Weights of a small transformer language model: LayerNorm before each block.
MLP neurons of a small language model. Each row is named by its layer, matrix (up: input weights) and neuron, and shows model dimensions 0-191. Each number is 500 + 25 x the weight over its row's rms, rounded and kept within 0 to 999. Numbers have three digits each.
After each neuron's rows, "fires in" lists the words (lower case) most often at its 100 highest values on Wikipedia text that the model never trained on.

L9.up418:495501479491502513565450489495517492475494499480495539506487501531525474501440544517514506484500514506517478459526442566469474478473516497495521470511499513510494501485561505532526472506513511519511522505473470469458524502499499508501519511504492475463500486452500522488492506512497512454539537507461457491506522485479505540531517497527525477557448512525535530484519531491537478459462500508483507522498482479498545491482500526499458498480475479508495543498478496501504516524539493505469447504517546485457526504488492497531542488518551497554517491485497499451504486487491458503
fires in: "he", "it", "she"

L6.up55:483462489470507494500554541476548479510538521569510459504505553523424508476513536503495508515512507508514493488518489467526505472534495489503474463518470478457523512485502484519518505528503480517472474456482463474487559476499504493489515492519510478463511466450465510490530504507527501521515466471488496482522559478498506487508512528496459493506479500446535513516509515509487496503528522504536494527510512487537502492524436450503505506500484528498509488501499514478519494476560552475489488510511519515481548481519529475479484479481477496525493480504459455529543506503533491521
fires in: "to"

L9.up465:483506530501511488464515513457512526495500566487502496483509527511474570472478517498462456507515497542533468512526468535490479492524490509447512460505530482480524459476533531503481511513487501511476493482505499519531467535486519496512517493501496503519515500493518478493513528528507476488519527505482506476533468518494510528507510485465481458520501509498503495456489480507525472483503487520483448482507475495476470438554477510540489491511524543503503532467514553519517522452533516464520461514487479467493453543541493495495509500523498516542444526492525494484497523437480539529
fires in: "by", "in", "born", "of", "at"

L8.up36:517465477489498500503525511495493504518522489531525505475537511519516512495466483499536473552526464556511479533548438488509533525516506501499488462459536498497515496509531472450489497489528507505502502502487505516511501515521522482467486493491474522499515489461470500486528515547565515479512509515498474492490506491505490464487432453510519511533494506486527536491534512505483466543516508538537510492503515481468491509500468505459467483503539520479532450523470503512517487463486527506528451544481522497537504498495542499534486485457478512504481468504505464482449508483496494417
fires in: "guitar", "bass", "gold", "a", "vocals", "lone"

L9.up669:478498484471505498520452517526521533512457457509456459481502533502498510484533464526478508506522523521494505481514511499492525468518520520476510516497517476489489493494491502525512503525516490507471516433516499494497481438534527531509493515507502523488567501484516516460516511548498519515503505488454464482487458463494552474490482466507486452489460464500496469484478501480521499488522569512472548490518490486529499474478490489511509535461503498499511535492517544510502540495506517490520492529538510503495481519456480468470492494444504539486485502509540478463536459525562531464
fires in: "after", "while", "before", "by", "of", "thus"

L9.up208:467513483513515497473490548514524509482545486512525518530528495477480458500447525523482487444492509491515509489460524527478511508501510507476523478486529529494508463471489522533510473516514529518473498500505510473489512510501497483493498496486439486475477465504528529469511470497495530502502481446480493475481527528476486506493508483510481486498503532508571538516489553479517453468527493494476566516514510507508463476511477518535420542508520480515474493495482458486531536499488510538469450481500497505490567485540542487497519468518519501546474532467536513496503476484493495491
fires in: "which", "that", "as", "who"

L8.up379:516497466487498500496496536511476528504497553523515532504471518480471494489484521527472452512508505512558476504468481518483520480492477540517490484494535517506504501530505559517534506493492540536499526456473479476584540536508494503492498454519495524517516482530531531507553529499494536485491481484496512484553483452505521427514527486490480454504476471483524492508560493498548492464529500548527478472478485489509506519526493484472495504480467486526495497520488491500492491457453546495512518486492525492468503507514478485455507505494477490491496517504491508505513500427468490508
fires in: "a", "phillips"

L6.up403:473518437472490464501523538513501511455504538532471452440525525534473452472520506509496487529445500483498538510531490525497529495505499512478543484456479543505525524475487478537460490434482520478496551504532525497491464509520460536489507447518497533509558473519492500482467508446520475512539516493486493510477463522505499507496476479458500503526520501506485497483511493495533498508553516503476497529531485491524518503490492516492484532474460480499515499502496479505531502504493473474493508540501531526513524490510461456505468523493505487549495526497483483530478505550502515521
fires in: "from", "in", "than", "as", "into", "of"

L9.up701:518521427497501516507490558475499557502468566561534467446465513493493519505488519504486469535500519487500491477536513521468543493464569490496534488513523520497515465525470528473507478487556473496503502462534472513507509505493523536492513516503472558485503472495513496469488495506504549513514519470520458529503459474513516481450525514471497497517510488450505479488488465493492478481506539499517502482507480476559494482484508522469484493480489478508481553455495479488514501504484497494512484519538524503510503503513490480507505498488511508489512505522508466453541534498523501552
fires in: "the", "a", "each"

L2.up206:522471508466550480474507485493474504508504461472481535469531540511475503484433521525525509444514530501497497525487444493516537494486468525512475524495536495488532497488566503503463450477495517541505508453464512471527513534509495490511461496482481520509494485504507523475510484555520525450507484459475517513502508477486494543477508477522495489500483498514497507496549514485498448511493516533429550524505525488490499508492488467522503517503511487527539500498458502510504465481515510497492490534501523438528506557529478480526501500482485496527477506508498476508468459463519516465
fires in: "more", "most", "all", "top", "mostly", "ret"

L2.up627:496458475531497484491460506520510502492480510483514500511516502539449533464457502499477530491531497494487514503476528528505503472521546488501530467480468478505514492513462497552481488488521509483456535520500484438535501511515509509503522486565471493471523485476494531513481480494512473514479509544516480485504482501455533530535487500491524473460480479514537536491464544463505459467488518529479518496565529497497504487478484500497468484519502495537535465463465502508493505484540552482492497501543499507474479519508502544481525494507530581487484506510483465474491473448502490470
fires in: "high", "long", "low", "highly", "longer"

L2.up401:517495488478498458530484510541508494489551512485486517462492537487509499452466536499507485482480505549468483540489485497493508512502514502467491548507524508523490489524548502475514487501511486516480510480481508486549494549449475495497518495533511545481498467499474540491514488478536520491476495540526459518524502516489483474534516476465506492540487548509523527467508536477505501517469487543513528543493499480467504466474505466491529480463510481521502531489491555463438527497487456471478484503489490481480545514505473449517541489468501528521465501490476512541487509492559486459
fires in: "her", "his", "herberger"

L8.up341:454447415501511510470521490484518504535479534595489483494511514509444495483505507482485525493512505469499513529481461478514484485494501493546473509526478503472498491562489502536504508517495505544465543493459500454493501497517489542495513493511518517493471476447530502463503498482488487508504518486499483496482489475524489488482508518531515521531476528495478523508499504518495509520484510513490474532525485504492561420515504465469497503524502483518523488503498527487476468462493553471494484528529516527466509494557482464528513531499487529532519460481504494485517485520519531517
fires in: "to", "later", "earlier"

L6.up330:474502480467512512500451481524490493546436543513512509485534479549521461510518509503549519513512530505465533501526522546505479483486515526488516511480486512479539463523493496494478497506530478515455503518487476483508519468505509505500536510536490526497547444459544508487474483510483471488508501485487503506491501478497523502458477488481530516511470540472548500500488481512503479486479494484496485516486485498471480485495537498505513548486497529522510530501508519471566431459443498487468475588534497493475486501506492438503514465477501510496500504527512511492529508466480514537
fires in: "that", "if", "visited", "visit", "adopted"

L2.up281:506468461499498449516503545518523508500464546520528479474519516506479465521444499489536549520489503504511497506501509524516502497484481506476567484462471506457525495546507509491489469496504517532487499488515518463495546478520483525517557491512481507473497438512495499437468487518504458505527522462478497460497474502466534500526492494504483528466530503492501519476507536470513521496519511475521534512531483530516509453521454500531470489512469521549519488528452515540508482479531534507518475484470479519495561523462505501513493489487511482486461472510467522494478535497462510501
fires in: "history", "armadillo", "four", "listed"

L9.up309:497518529523501494506500496500508516498516524516514510467521511515537501496446498511477503507520504541484489511506492554488503510501512538517558503508524527473491447465509486538517506511515490530487488510504475488490497475542451491452485495503511559503498490455480488519505484525542532440541460514471514524492486485466500499466442541494532529522485522467505485529492521528482471537481498504502484494516449443510550455509499459505495504485490487468510456463514506544512522524486516501486514553488499473515525479505551458476476528504532497502511485500492517521471476507575515532
fires in: "was", "as", "became", "got", "his"

L9.up751:525488507520519481533512487492528458474475487524492472508521509492505501463454480445540482498499514515514497475508515511522493484543542488444540469537527522475532511470488491480490522528475512523495547480518509490514525527481494480430473485489483501498496483467500475484486517549484518450498503532453507489504463528462520484491510557490513483508471512520513512501491504494479475469542511495465490558495493457558507528480504490539496543506478497481514486468536479468510473496507513507577482545465499530518478526508483478478490473486483464519490510488520511450455516501524496494
fires in: "and", "or", "but", "heart", "cart"

L9.up363:512507467522513517448495500529482487488501524522513511443509493478501471495491539502481521520526485502481499488493530547490451486498490519489507490460541498449531518489517507462529540469523512536502482503492498451509503475512460493442515531514491520510481466526538482506482484546516513479543463516510473493515490538493553532479526531492540476507410525507483496489537510509522492496470511504525523472481510467527457484484530478508505527481523489510508478470491480541510527498526483491524466499489502461457497482480547480485528498474542502497476448511467499484497514529536499552
fires in: "would", "as", "will", "to", "became"

L2.up594:498490496540488489500513519523534515527492521542487473439527517511490484519514462477527482536493479504543519516523519510507548518514481475480576466504514499478518487469522515449461478440508504510460515531502504492463509477518485511473502508525478525506509426483485496439510511523492522456491515517488504510486476505498477508514493509503508518491496542479514528509454535493530488508467508455545499522497491468502484449505511497469496526482485548494512511470518491524542524520517515469476501525472485483533504528545494495469485470490475504562481502504513501549442499546510481520
fires in: "as", "from", "armadillo"

L9.up492:460480514508508486470491508512446519482518549494522458504495534544507517478511455557515471516513515568497506506507453504510491485557510487495526479462530494451523474511492510534461500510482508518481526489529543501502462499502501517494507468485515457510467467493478486511490489493494542482514481488524424499471491546528544467481508515485496511526473509514506517508566516517483478535512512489492472509504473481482493484540518548503456516495499464493484507497525521478496494517527477492573481521509480528506514519524488513477521484462534509503501521505466482507451526485543454489
fires in: "of", "in"

L9.up35:515497505541483515472531512507468538509506528520522515489497478519488499467505495461492506509501508492474495513510471509476540532495533512516531502520506556488489465459538481488503493470501506543459553493478558523510517524488453536496482489512466511522505450524516491438533487537491493501556508480472504537518518466446482513471471496489483486522473456511484562501533493507498483460484499528495516514506520472486501530545495464550493510520511513515522520479444507513501477500487524531489485545518500515457528549499474444509498509511468471451484485494484490517508516491529532471
fires in: "more", "most", "some", "much", "many", "mostly"

L8.up742:493505510512526523502512522509468508503451500507494471507518510564527552465565474517522524470554491520506508500513461525478480455502551513496519505476521550460534498511502489482513511462503552508494506449509482502481537453508471529499461499488458508469514496520503481483504508491474466477530515504471504505472493566501490489483503529457485520469499513482492485477521450484490479521566515496464464528518478464515470528478495506523466541529467478502512510503510539485482438501454525459507496508521489510501480485501486505512505519499529462519522517498493479479513537477535493482
fires in: "of"

L9.up179:469482509517510487507463495486499473487494498497493494524513507493531517484478493479499516475527480523490437506498502530515486513511464473478512476464535563498504475506545520509515522529500527512495509514524494513563475520510468464488508517529466504469509475454467506506517471515526513447519459423443471492505520483482525487456482520488544438516464493487496519485531531492517537510497498548484516532492529490476513523516502455510476498480475538507483485493512478495500523441513522476477500571501522482479486529482497504557521517498493542532511513499446489513460505529504512494
fires in: "the", "and", "a", "is"

L9.up287:495499519554510538484513485497465483503505507515495502518464574488467511492492494518512503514533501540509544499495496550519473495478506481492508466502527527523525481538479521506494526507508544546484517516540491453525494476494489471443489477482518486494544458479500507490502483491530495495518501499511486515486476493459569459500508519524536481525462491514448490546513509461464449515514466491525472535489472477468437517496483467502514516494474469472499505495497531468488487483504481472556488521487512494481511529537521478488550458496516528501496460497490517527458460506482472518
fires in: "as", "appointed", "of", "becoming", "named"

L5.up68:504490461491494486505460515506483492502508523462510492513514499463505535479476496457504457477488524495528465464494443526509490490500497524460464495523523520472521481509538576506507509526521542536488519425509517483530484516504456499501532491511470498528498519519455529486522540489526502488457463494466438519542499501472501467488508474469517458521470536496538475507525513504512538512520485552552506519480517505544498515477515448496510503484538487453511485508478505477477511512495500478519458513512492518496496515474504492535563538488511510517481474512468493514521514464502486475
fires in: "her", "his", "their", "johansen"

L5.up612:552461463459505440527482536551505524495500515511522505527497486470505498440522521484519464522501503464520487499457456508508499486509510528495494513513520504473488485517535503462504518487528524532490472480499573495501502516513486536471490498521485516504497487533481529507525488514520484481457466494539493526539487457507475472522534513478507452508470511473509507523533506534489475502471541493517513496511514474478481511505459449532517517508519496483494533510494561504467517429487503482507487527495494524463549489456532460484503510424478476502499485513508492526490480512527497486
fires in: "his", "their", "my", "philadelphia", "hop"

L8.up90:499451490468514493528514472526514510527459455493491448473523533511480520526489488508511525514532513506498518529543460477499499482495493480505527412499543488456501464518484526508527473520517516487476489517481505441491501485510500532493510515500523563533551497475488482510482493454486517500517494503499505519484508481496501537511491524495516493516482536459506506530494522449480526475537530494474527500483512478493501493456461470500525544458460497487499500504468507453501481453536497521500484511504558470502525532534499474478498459459491534489475514471459485519509524550473497486
fires in: "was", "is", "of", "been"

L8.up478:551516468552523504511561527514540521511487511538495469476484449498465492520502470581516532500513516497497512494510467506514485468508532465519502523449486521494485514469469492540514507471499495479465481489498515469496512456525476501509536503556537513472492518488470498471472502509516506501524545428532498489470475503504504535531498470491458483505524477475506529508524499489493493510515506489476465503495503500482519505496449491487474519457514530533508485468503505496539496446492507500504503527500498560464527469469511488481508508524562493520469458536462494536513497496500506494
fires in: "to", "also"

L6.up649:510512492522472515503480536522507540505456537519474515479494476507473480498475511506504462506520536504488499473481468476514502522490551532473545468529488481524509487504488494546503487518514475500473535482512517503519479521463489519508525464506524500517500496487510503502494465556454484512519462483490474446490488479445478464498490471459478460496463485524500486510566531473522447521506470467504545523532516499486545526476503515520521508477535486492485506478538529519498510523509559460480521523527531534465535481522480476489522464456509505520478496557505527483504461514520475514
fires in: "him", "it", "he", "family", "what"

L8.up154:517506515495497439497485494517514528515508510508526479478479499491481486466518496443519464520529527517518506529506478461522494486492504499512522495480552547487487466485530550475476501493496512499474518509508502493484515518469482528531491489492503474519480520510504492492506496481528483485477503467494499506475478472456476485486564499492484504461519526514481487544524516523561473471507522523485482547480502514536505541511442437502534494482471486521497486438509517459520536510518531482524528517493517475475478516503473455481540464515496583499450497514516513509454474516466492456
fires in: "of", "several", "other"

L2.up343:493528464457497447466501540501519512513523446513537542493482550500488540470512509501548497478474497542506515549517467557517526478496528541523549504490525507511524493462483501463490479520525525488487552495490510514517536487519474536498519512512472485483494488501505509482481500448554488508510527493470485481504506446500473500493488506483489498438510458478468513480544499499504459523484523531515478519492452534491480520499473484486514526535463506486512506485454499504505535501470488526476476529532493510457501477458489451484485466487512529513472498502512515485469469526525527477
fires in: "institute", "no", "center", "05", "03", "04"

L2.up377:449535469484492482559454499482480498534515535558495526470516501531491501477521500476552467498473507479475518518473484512503556477512488526502555475435492506511505486512520530502507487518477540549492515481483507515494520508527504531512483527514518521515487502517502502491494510531535537490510468481508444504452508506499546485512497485473474529505507504430504511448517526449516481474508528507514489526541490490522509460509486503470506485518480463517488477504461497497529479491509492503472492470496507531514475547547482452535495490459495470478514496503527518503566492533499510471
fires in: "name", "place", "term", "because", "beginning", "called"

L6.up480:477509508523503495471488494450488471524522520490464515508521461473465523474507507472518489469502446490515531508486493494467498514538483524519515506484507539510512475483562525492501512529512582539510500493505516471538490470502459514499473456513464488488496471443470553479542529467531535448494509444487520495533541491502529524536522495473520497524513484478527489486527502485561506474496479518485480498477469489499486475505536502509468531496515504469521464484516501513523522472500496515523460565518501531541505513505509498510515443494477515529471522494473528505510480485482520489
fires in: "by", "as", "with", "drums", "withdrew"

L5.up756:461510496457503473540487497464518536497483503561481491424543476535432481459481549530516454504496513468500519549523493509500512507492521438500568481475509455491544500513494510512470511497536444505513511497524489510498476507492481510500508494508494570448510469495524476447493489505470479498534496488510507496460509539495493510482499474460497497504531505445527520483514522498509471508523470487484516530507508482511475552494483479521484484471519544511484531498490502520491544506493507500493499515494545512493503507513533483506520485466492480549489482502488469499518496516475529485
fires in: "its", "the", "more"

L2.up55:453459488532451506515527487520494476489503527542510468510504476523479547440472495518483496496524512504460542531512476470539543482453497500547519500505473477490521484496499509492469465508547455523518514490491549480494493495551427513539532515526553480500499492518515490485511503501517538522518468510504491526534493482463522483498469479485481482481510522465528521501472557463497460521481555485481509504523522505473533494516492487501505491510539532513517551484474489490533509481527531530529485508568509518486469519519512480523506477496510504504500487496501514494467493475517460509
fires in: "high", "great", "long", "water", "low"

L2.up591:478507494519481494517447535474488503532517495555491504498506509545476506475503494483538500504488531507501517513524477485494546495490506522519521486472489531510505492497581557482493461452478537520487536507481524504464546477502490479496539473505511522528491499503524534482479480534500455459549453457501461504453528534493549483487506486460536485499489516481528496487533507482511486507524514511514507510551512510513542477497465507490470534519481470451485488518488468448541505507473499517503491479503516477445464535544500479512494512454507516503496499462530485499531489502505479467
fires in: "name", "was", "title", "terms", "term"

L9.up599:542489472518509473542517524463514497530483500528525504531527509532503492458525493478547483509491514504497486518504496482487485526484509478466459456525475541518509483512517491460509496499510543526480526510489483476561477461503505487489487538491539521543506504472479478512501499494494488495480494494446544529489519502470452500481449453504468474503501513479552521460536483498498472546489490520493517508504525469460455497496481466497527535478504476477497486483487483485490515496512507489520509524462496488459557478490504515480506496453544579503502473456493507546466547464489498491
fires in: "was", "his", "is"

L8.up650:500503522517497451469486498522460465499526485489491467482500519498429493496465523483516473493541494550512512471436533519484514504485495547477549463535543505475505487458511536501513523476497541527458487516507514492529486496520503519453539462494515528499503456519503544527487500503502505500473462480482519519506464495503508496514534522494499455465490518494544492499530537515546465476520492504488509532478475475511492514490514438528496530500522482519495479496519509521496542474494492487539469483549543462505501512493503497481540485488508554522476527521457502527468536520482486481
fires in: "of", "in", "for", "s"

L9.up764:472493498465499503485497493498525514543488528501512520514501501493543478530505481532511504498505526503495458516515472507505506508569493476516526483446525518474545447498542498509481479497458541520493503507498496481520510493544498499484517459464468448477493510448515508486466494481549512488556485462494497515472527523488563499498456511500499486492511462476509500495536512510526538500542498504494505478494521441523506426516455471504475551491528513508517455530484516504489509465503539502463440520516473481507487475532490497525466473507468497493490526491512494506544455490493498491
fires in: "with", "after", "following", "makes", "withdrew"

L6.up268:490518480461490432520500535463519524529480516513459490489508515525525488473544484490477510556477520504522533522482487530512515459563484535544500497443490501524512460532485520477481497509525477499473506460525481516485510494499523489479537508493495495492491508484559527463497515526522471483505509496485513527489488464552502532464501504530520456486544535489528506481459522489532494494500492527496482511485534512528508486483441475535465531484454535505486514461530524496509485489499490487458494536515490533526469502475506488542456504481480462512491499480542488488462479470494497459
fires in: "of", "after", "when", "that"

L2.up337:494485459514504499513448497518467533517475495539511509452517552518503492462472483508484471505460562536495489507507465476481521456460532488523511492484484510514526490546537509503459511501541486506501513531508486476497535490520502521482537453528506551521503487483517494470510487483530462466528473491485472531481494514534514484508477499511492461503504536465533533512466524487565475486511504471491469534484507553499534466509500476523533531498475464520495530496493492487540499419517507462520483518518495453505487518505509464521502478507498513497489501461528479460500481503513526536
fires in: "after", "when", "if"

L6.up100:504491524537503487485478537523470524479529514485570488518487508475482489483497487502546488474507509512462530517520517468489536511505510552509569484492508508452507493435510537493511448491486495487447447483514500510473520481441505552512502491495519507504464490481514511479551496488501493513528455459492474513503479535509472517502523517502451464497487540496491491495534550483530422516501476506508532495498467522521521500542473525517536543498510494560478520506516503456543508503479499488505461524510482476502504528494490488487492486494526494540476503486475504532478500506496501518
fires in: "that", "which", "one", "each", "to"

L2.up352:464502487511510500524550488495493543518486538519508518448511520507471503453529514537512504478497453530501516521528482489496499466510516448485565457471509501518563492521492510509478499449506489524487517520530506493483462506473496499490489510554477503477520480480462554484511460495512492497531537474468502516509457507494519540501534523500467507502539525466515520442563553508499459474506502556470525506520472501497467508512447503488508509490503534487511543483477482489486536505504510486480505474518513474485497517512504516515479504486488487527486473488429488473492531485474502525
fires in: "it", "a", "and", "the", "of"

L2.up618:523483487511503478515499496521521514527519519480505526474508494479506488480490503422553526499519454547502474481505466460480560481484480498505493488491491478486514485473474531517515510535507541526474474525526506507458501474480522511474521521508503470483485489455487549517510510517535493482479538462499465483478447502476536486479513510459491522524538503485451519476526495517510484493507557542462523519507493512519479476515482485499510519470504526537548540505502528489502465516513536523460470521527502496477524539472500531505514493461457537539469510526469536533518514486459477478
fires in: "death", "country", "released", "republic", "died", "countries"

L8.up602:468498494514513501500505477527504509540479451506526495527501475511480510499489519526506501534507523512529483545467506510550532506501499494484474528485479500437512431523500517488512488455522533492453519421493500487504498466529470494475529492488457503489550513438532524509513450488527485498544539498490513497494507503531550503509518452503497549524476521484474482490510479514496478488493525513540511484508483492513498456491489492495460573508495493503515504503516533514470502476502510483482506558550508466435511471535503468509505503494504502523514458508455478518481514475492520496
fires in: "served", "to", "played", "through", "play", "for"

L2.up222:523503481535504487479480512485521536485463480512506455492509516509497522478504509506534484487480515522551512541507512566506483474486508488490534461469497541445510471492500506492467535461463515518462498480457497482516564518471519495523466530512496546501502468480522496494484516510501497482531531479463524482454491484475485494475518486504516506488485475491514504488481520501479447461515517517460519474514479471492505438514519477482481525525522494472511499454472469532537505516518511472518508496552535484491495475522533492518511449514498569539469515467509456529485510531531501540
fires in: "or", "of", "was", "command", "corps"

L5.up342:538488424520496515483492490515512521521490472492483530522487489526515492506449519536477479543534521500540514502438476537513480488500498511468503485515525512514505509494479518544492524513506549584426484469501499504491531493541465482494524511497538480505488484475520501510538494489548499475501513494440473488510497516518539475499469470510505485510464502481435515500515472504484505500494477493519498462492471522536528465503499508454494497487510489528528480492498516489528513494507536472472515526481538569527519494457494516515539530488473489540479455506489506525503489510464497498
fires in: "who", "served", "played", "began"

L8.up56:503512479514497486521495521476532567499509457474472562525509508494527540478473522527507505495524490511512532498495524486487469440478522554455538520515540500492513512436561532557499472491505510511461479447499526474470479502458492510499490481490525524507477452474523520493493492555488474498502476485455522476531509507489492513506499468487451510511472520502516534488535468472509471539511491490470467487486461509472498484447484509536470538464515507510508491466519487512516493489499523469512484534505506536482517501484492500488526511501544497541487468488489540492508507512457489493
fires in: "which", "it", "also", "who", "that", "he"

L2.up236:505483537481497458498477492510533521531524479555518479485497521486501481471450508468489541504492508477462489502478459531416534469511527519486519503485482487480520503481550539550479516547485523535505518488493505490487477490515527530502459483489544547472536506466488488493494492508510534482504502486480473484480492509481499530512482495448497457499525502486508495441523501493527460521525500483499464529547479530489525493501477496499469529466480534490497530523499525504509449447496527478483521504547507490484540507474503527486511520461484525486508480497519429521477462500516513494
fires in: "born", "began", "started", "released", "headquarters", "died"

L2.up681:529495493489517467533511547512488526537506531520491528497505507508514489483460463492498477518487510529507479513520509505508499462516523508499512501458484513497510451516533516484507518462536525506488469481478501503520476548508498474478522486500517520514476478464524519495560567524495504499514500506508482453475538505506551443501512467459489484457454515485480521541486468522507474493499524493522495456540487522440560531531478506479450497495465510495490491472509510484522504437512557487525532487501509479522519481468534492526462496498507471508544469482523501483532471511477475468
fires in: "guitar", "rock", "vocals", "musical", "footage", "shooting"

L5.up677:480465494477497481510485498470492492501501553506522512479476481473417513500479530499540499522501532534549469527527481541460487502499530501491539462511544476472481468472532552493482501506474507498467500475508491497507544487495505574526503522526477503476505445465476510485527516484498545484529474500516470526510476527493526512553502477485502504512493525462507526488482511513510440466503486509501497553496507495501507496464515478540490493502495463539490482527470524512520524472451502509526497496509523498472540549515480472452500464485518525499462457532479520482486480520511490506
fires in: "its", "his", "s"

L2.up595:474495466500509497513494546494489513488514540542447488507552496504475534470501521516523489478518507466440544536502457451493540460507486491488543480481468467534573477499521503514487462457491516520457481522510500475503465512496525527448502485508496504492493522459506499463470529500523463514525525505482468524491492506503501539520524514508544527527505515486494540500501492486497466499470500522498493509528500502490453488498451518482476513488507519498508507502469486463547485461546541502464525501545494488486508504513506433532497472465477504546486485508507495455486468485517495500
fires in: "as", "only"

L5.up649:487498530545465466526496562472544501463476516547529524480529513508496527480506533530510508487523475497508544527512472473479527456496495490469554490450507517508533462456507522446493498486483499487516520486498495491500488447507482508504517441498526490521453494491504477533475544494520515514526511484510526474502464491528521531503491455483504465525489503479501541527482565469516525506497491499497504498528528501516544487516439490509472509460531556528488510509456487509529510512523501485499474508512465491499574491513499471506510455479486513500511490478500496518469499521534518498
fires in: "be", "horse", "hours", "hp", "hbar", "hotel"

L2.up452:499511479503504488507473495511494501553499462507520477527486493528511544490503494492485476542502478504510466495458524507516518480507496485501500501496484527496524492460497516486486512498539529497459504509516517439508495523498504494521547443520487552462468485528510503501455497514517490482455511514514463516507514471446557515441490457479495490465503503494493502548500488483497510451540550518497443559514472467482509521481501515493496548458511457503523485447506522487554514504511492521534501499503500545484488497500521469533517513462512543477500483462466534524496466538537501487
fires in: "high", "season", "end", "highly", "song"

L6.up336:484510443486501476555490555506507521466478532542488482505509483536520516500511492472487477483522518476469528538446509468499505447512525497460478512482467552493545489496486493503492496451473506495494525504540501491514531551514474493493497497538501504484493527525503516481503483518491486526515499500530490495464481475514525526446478481505526462483487541494505526488519528468518472478487546530470489497504521506488531520491445511517476493531548467463519527486494490500548471492512526531481507489488543466521491496554473472500489540466512492521433524501517460476506504541489479474
fires in: "only", "but", "or", "than", "earlier", "of"

L9.up44:536489472544509465494515492538498469485523502489484489553470473493476500500482509498468499496494509509534509539495484484471507510539504493488519476506521523528501440505493501503513528497525539492469499519458509468522532489528496500471515493526474525518454493488425529509546504490536527488486453457493498506487503478458501492435539524448520497473480513482528527523526546506515515476507515496474485521524505484506481494500542475477529504526499518483501486511504485483534527474476518485524506498518509537517502551518457461552516487435500518559508478469482520489480523540495441498
fires in: "the", "a", "of", "supporting"

L5.up580:473484493494517494496453531518479498529493560552502516511536537487441559500490530520535508474505495493509475501516477528509518532539522473515523512503528475504489553495456516499510495465460520524478466487529510498478548488515508547463501496477497507511477459488512528509497513518528475474472512466489521488501510485450515461510508499502467466502467530500467491505496530498564530485488491473461514538502438513527475506510488513519457494502474501510461497500525497456479509489511497494539478499525526491505505532525460512486552502509541523489516513468540477450453494476541509495
fires in: "university", "edward", "henry", "prince", "charles", "king"

L2.up623:478482522479484476492503518479499494531524479500478487491520492467469540481504545489496487502541465530561499524482516544496479504514479525511480484534525503494504522499482507478509518495456493519489536490543500462492489488508513524463492520487486494523492518505466516506457474494506474457473478473456551468472539508460501459530481486533509474530475496520482484483451518484524493490486528528455463507495436475470451521502493466543463504483528554514508502498515521460526515493511493469518499456519530553533519481510496530501545517480515518504528500478510444497447497471520470486
fires in: "john", "edward", "george", "charles", "michael", "william"

L8.up493:510498458482496482508480500503482481526519467471506526526481468482526532503515508525528494482514498521478494530438519495467544497515528488504502501487518517499561517498487519521523525501505508552471488493484507483515518474476491549488493458510516529550479502467519536508521457532565501492505455457465474492499491486531483483488505484515519503537497510507543528523532525439539529491493488508503477504493483485512536469488543465510525539451501518469497497496513512434551501474474499480480487476469555509524540527485500484517504467538540494524508518476496516471494484507475563500
fires in: "that", "which", "what", "continental"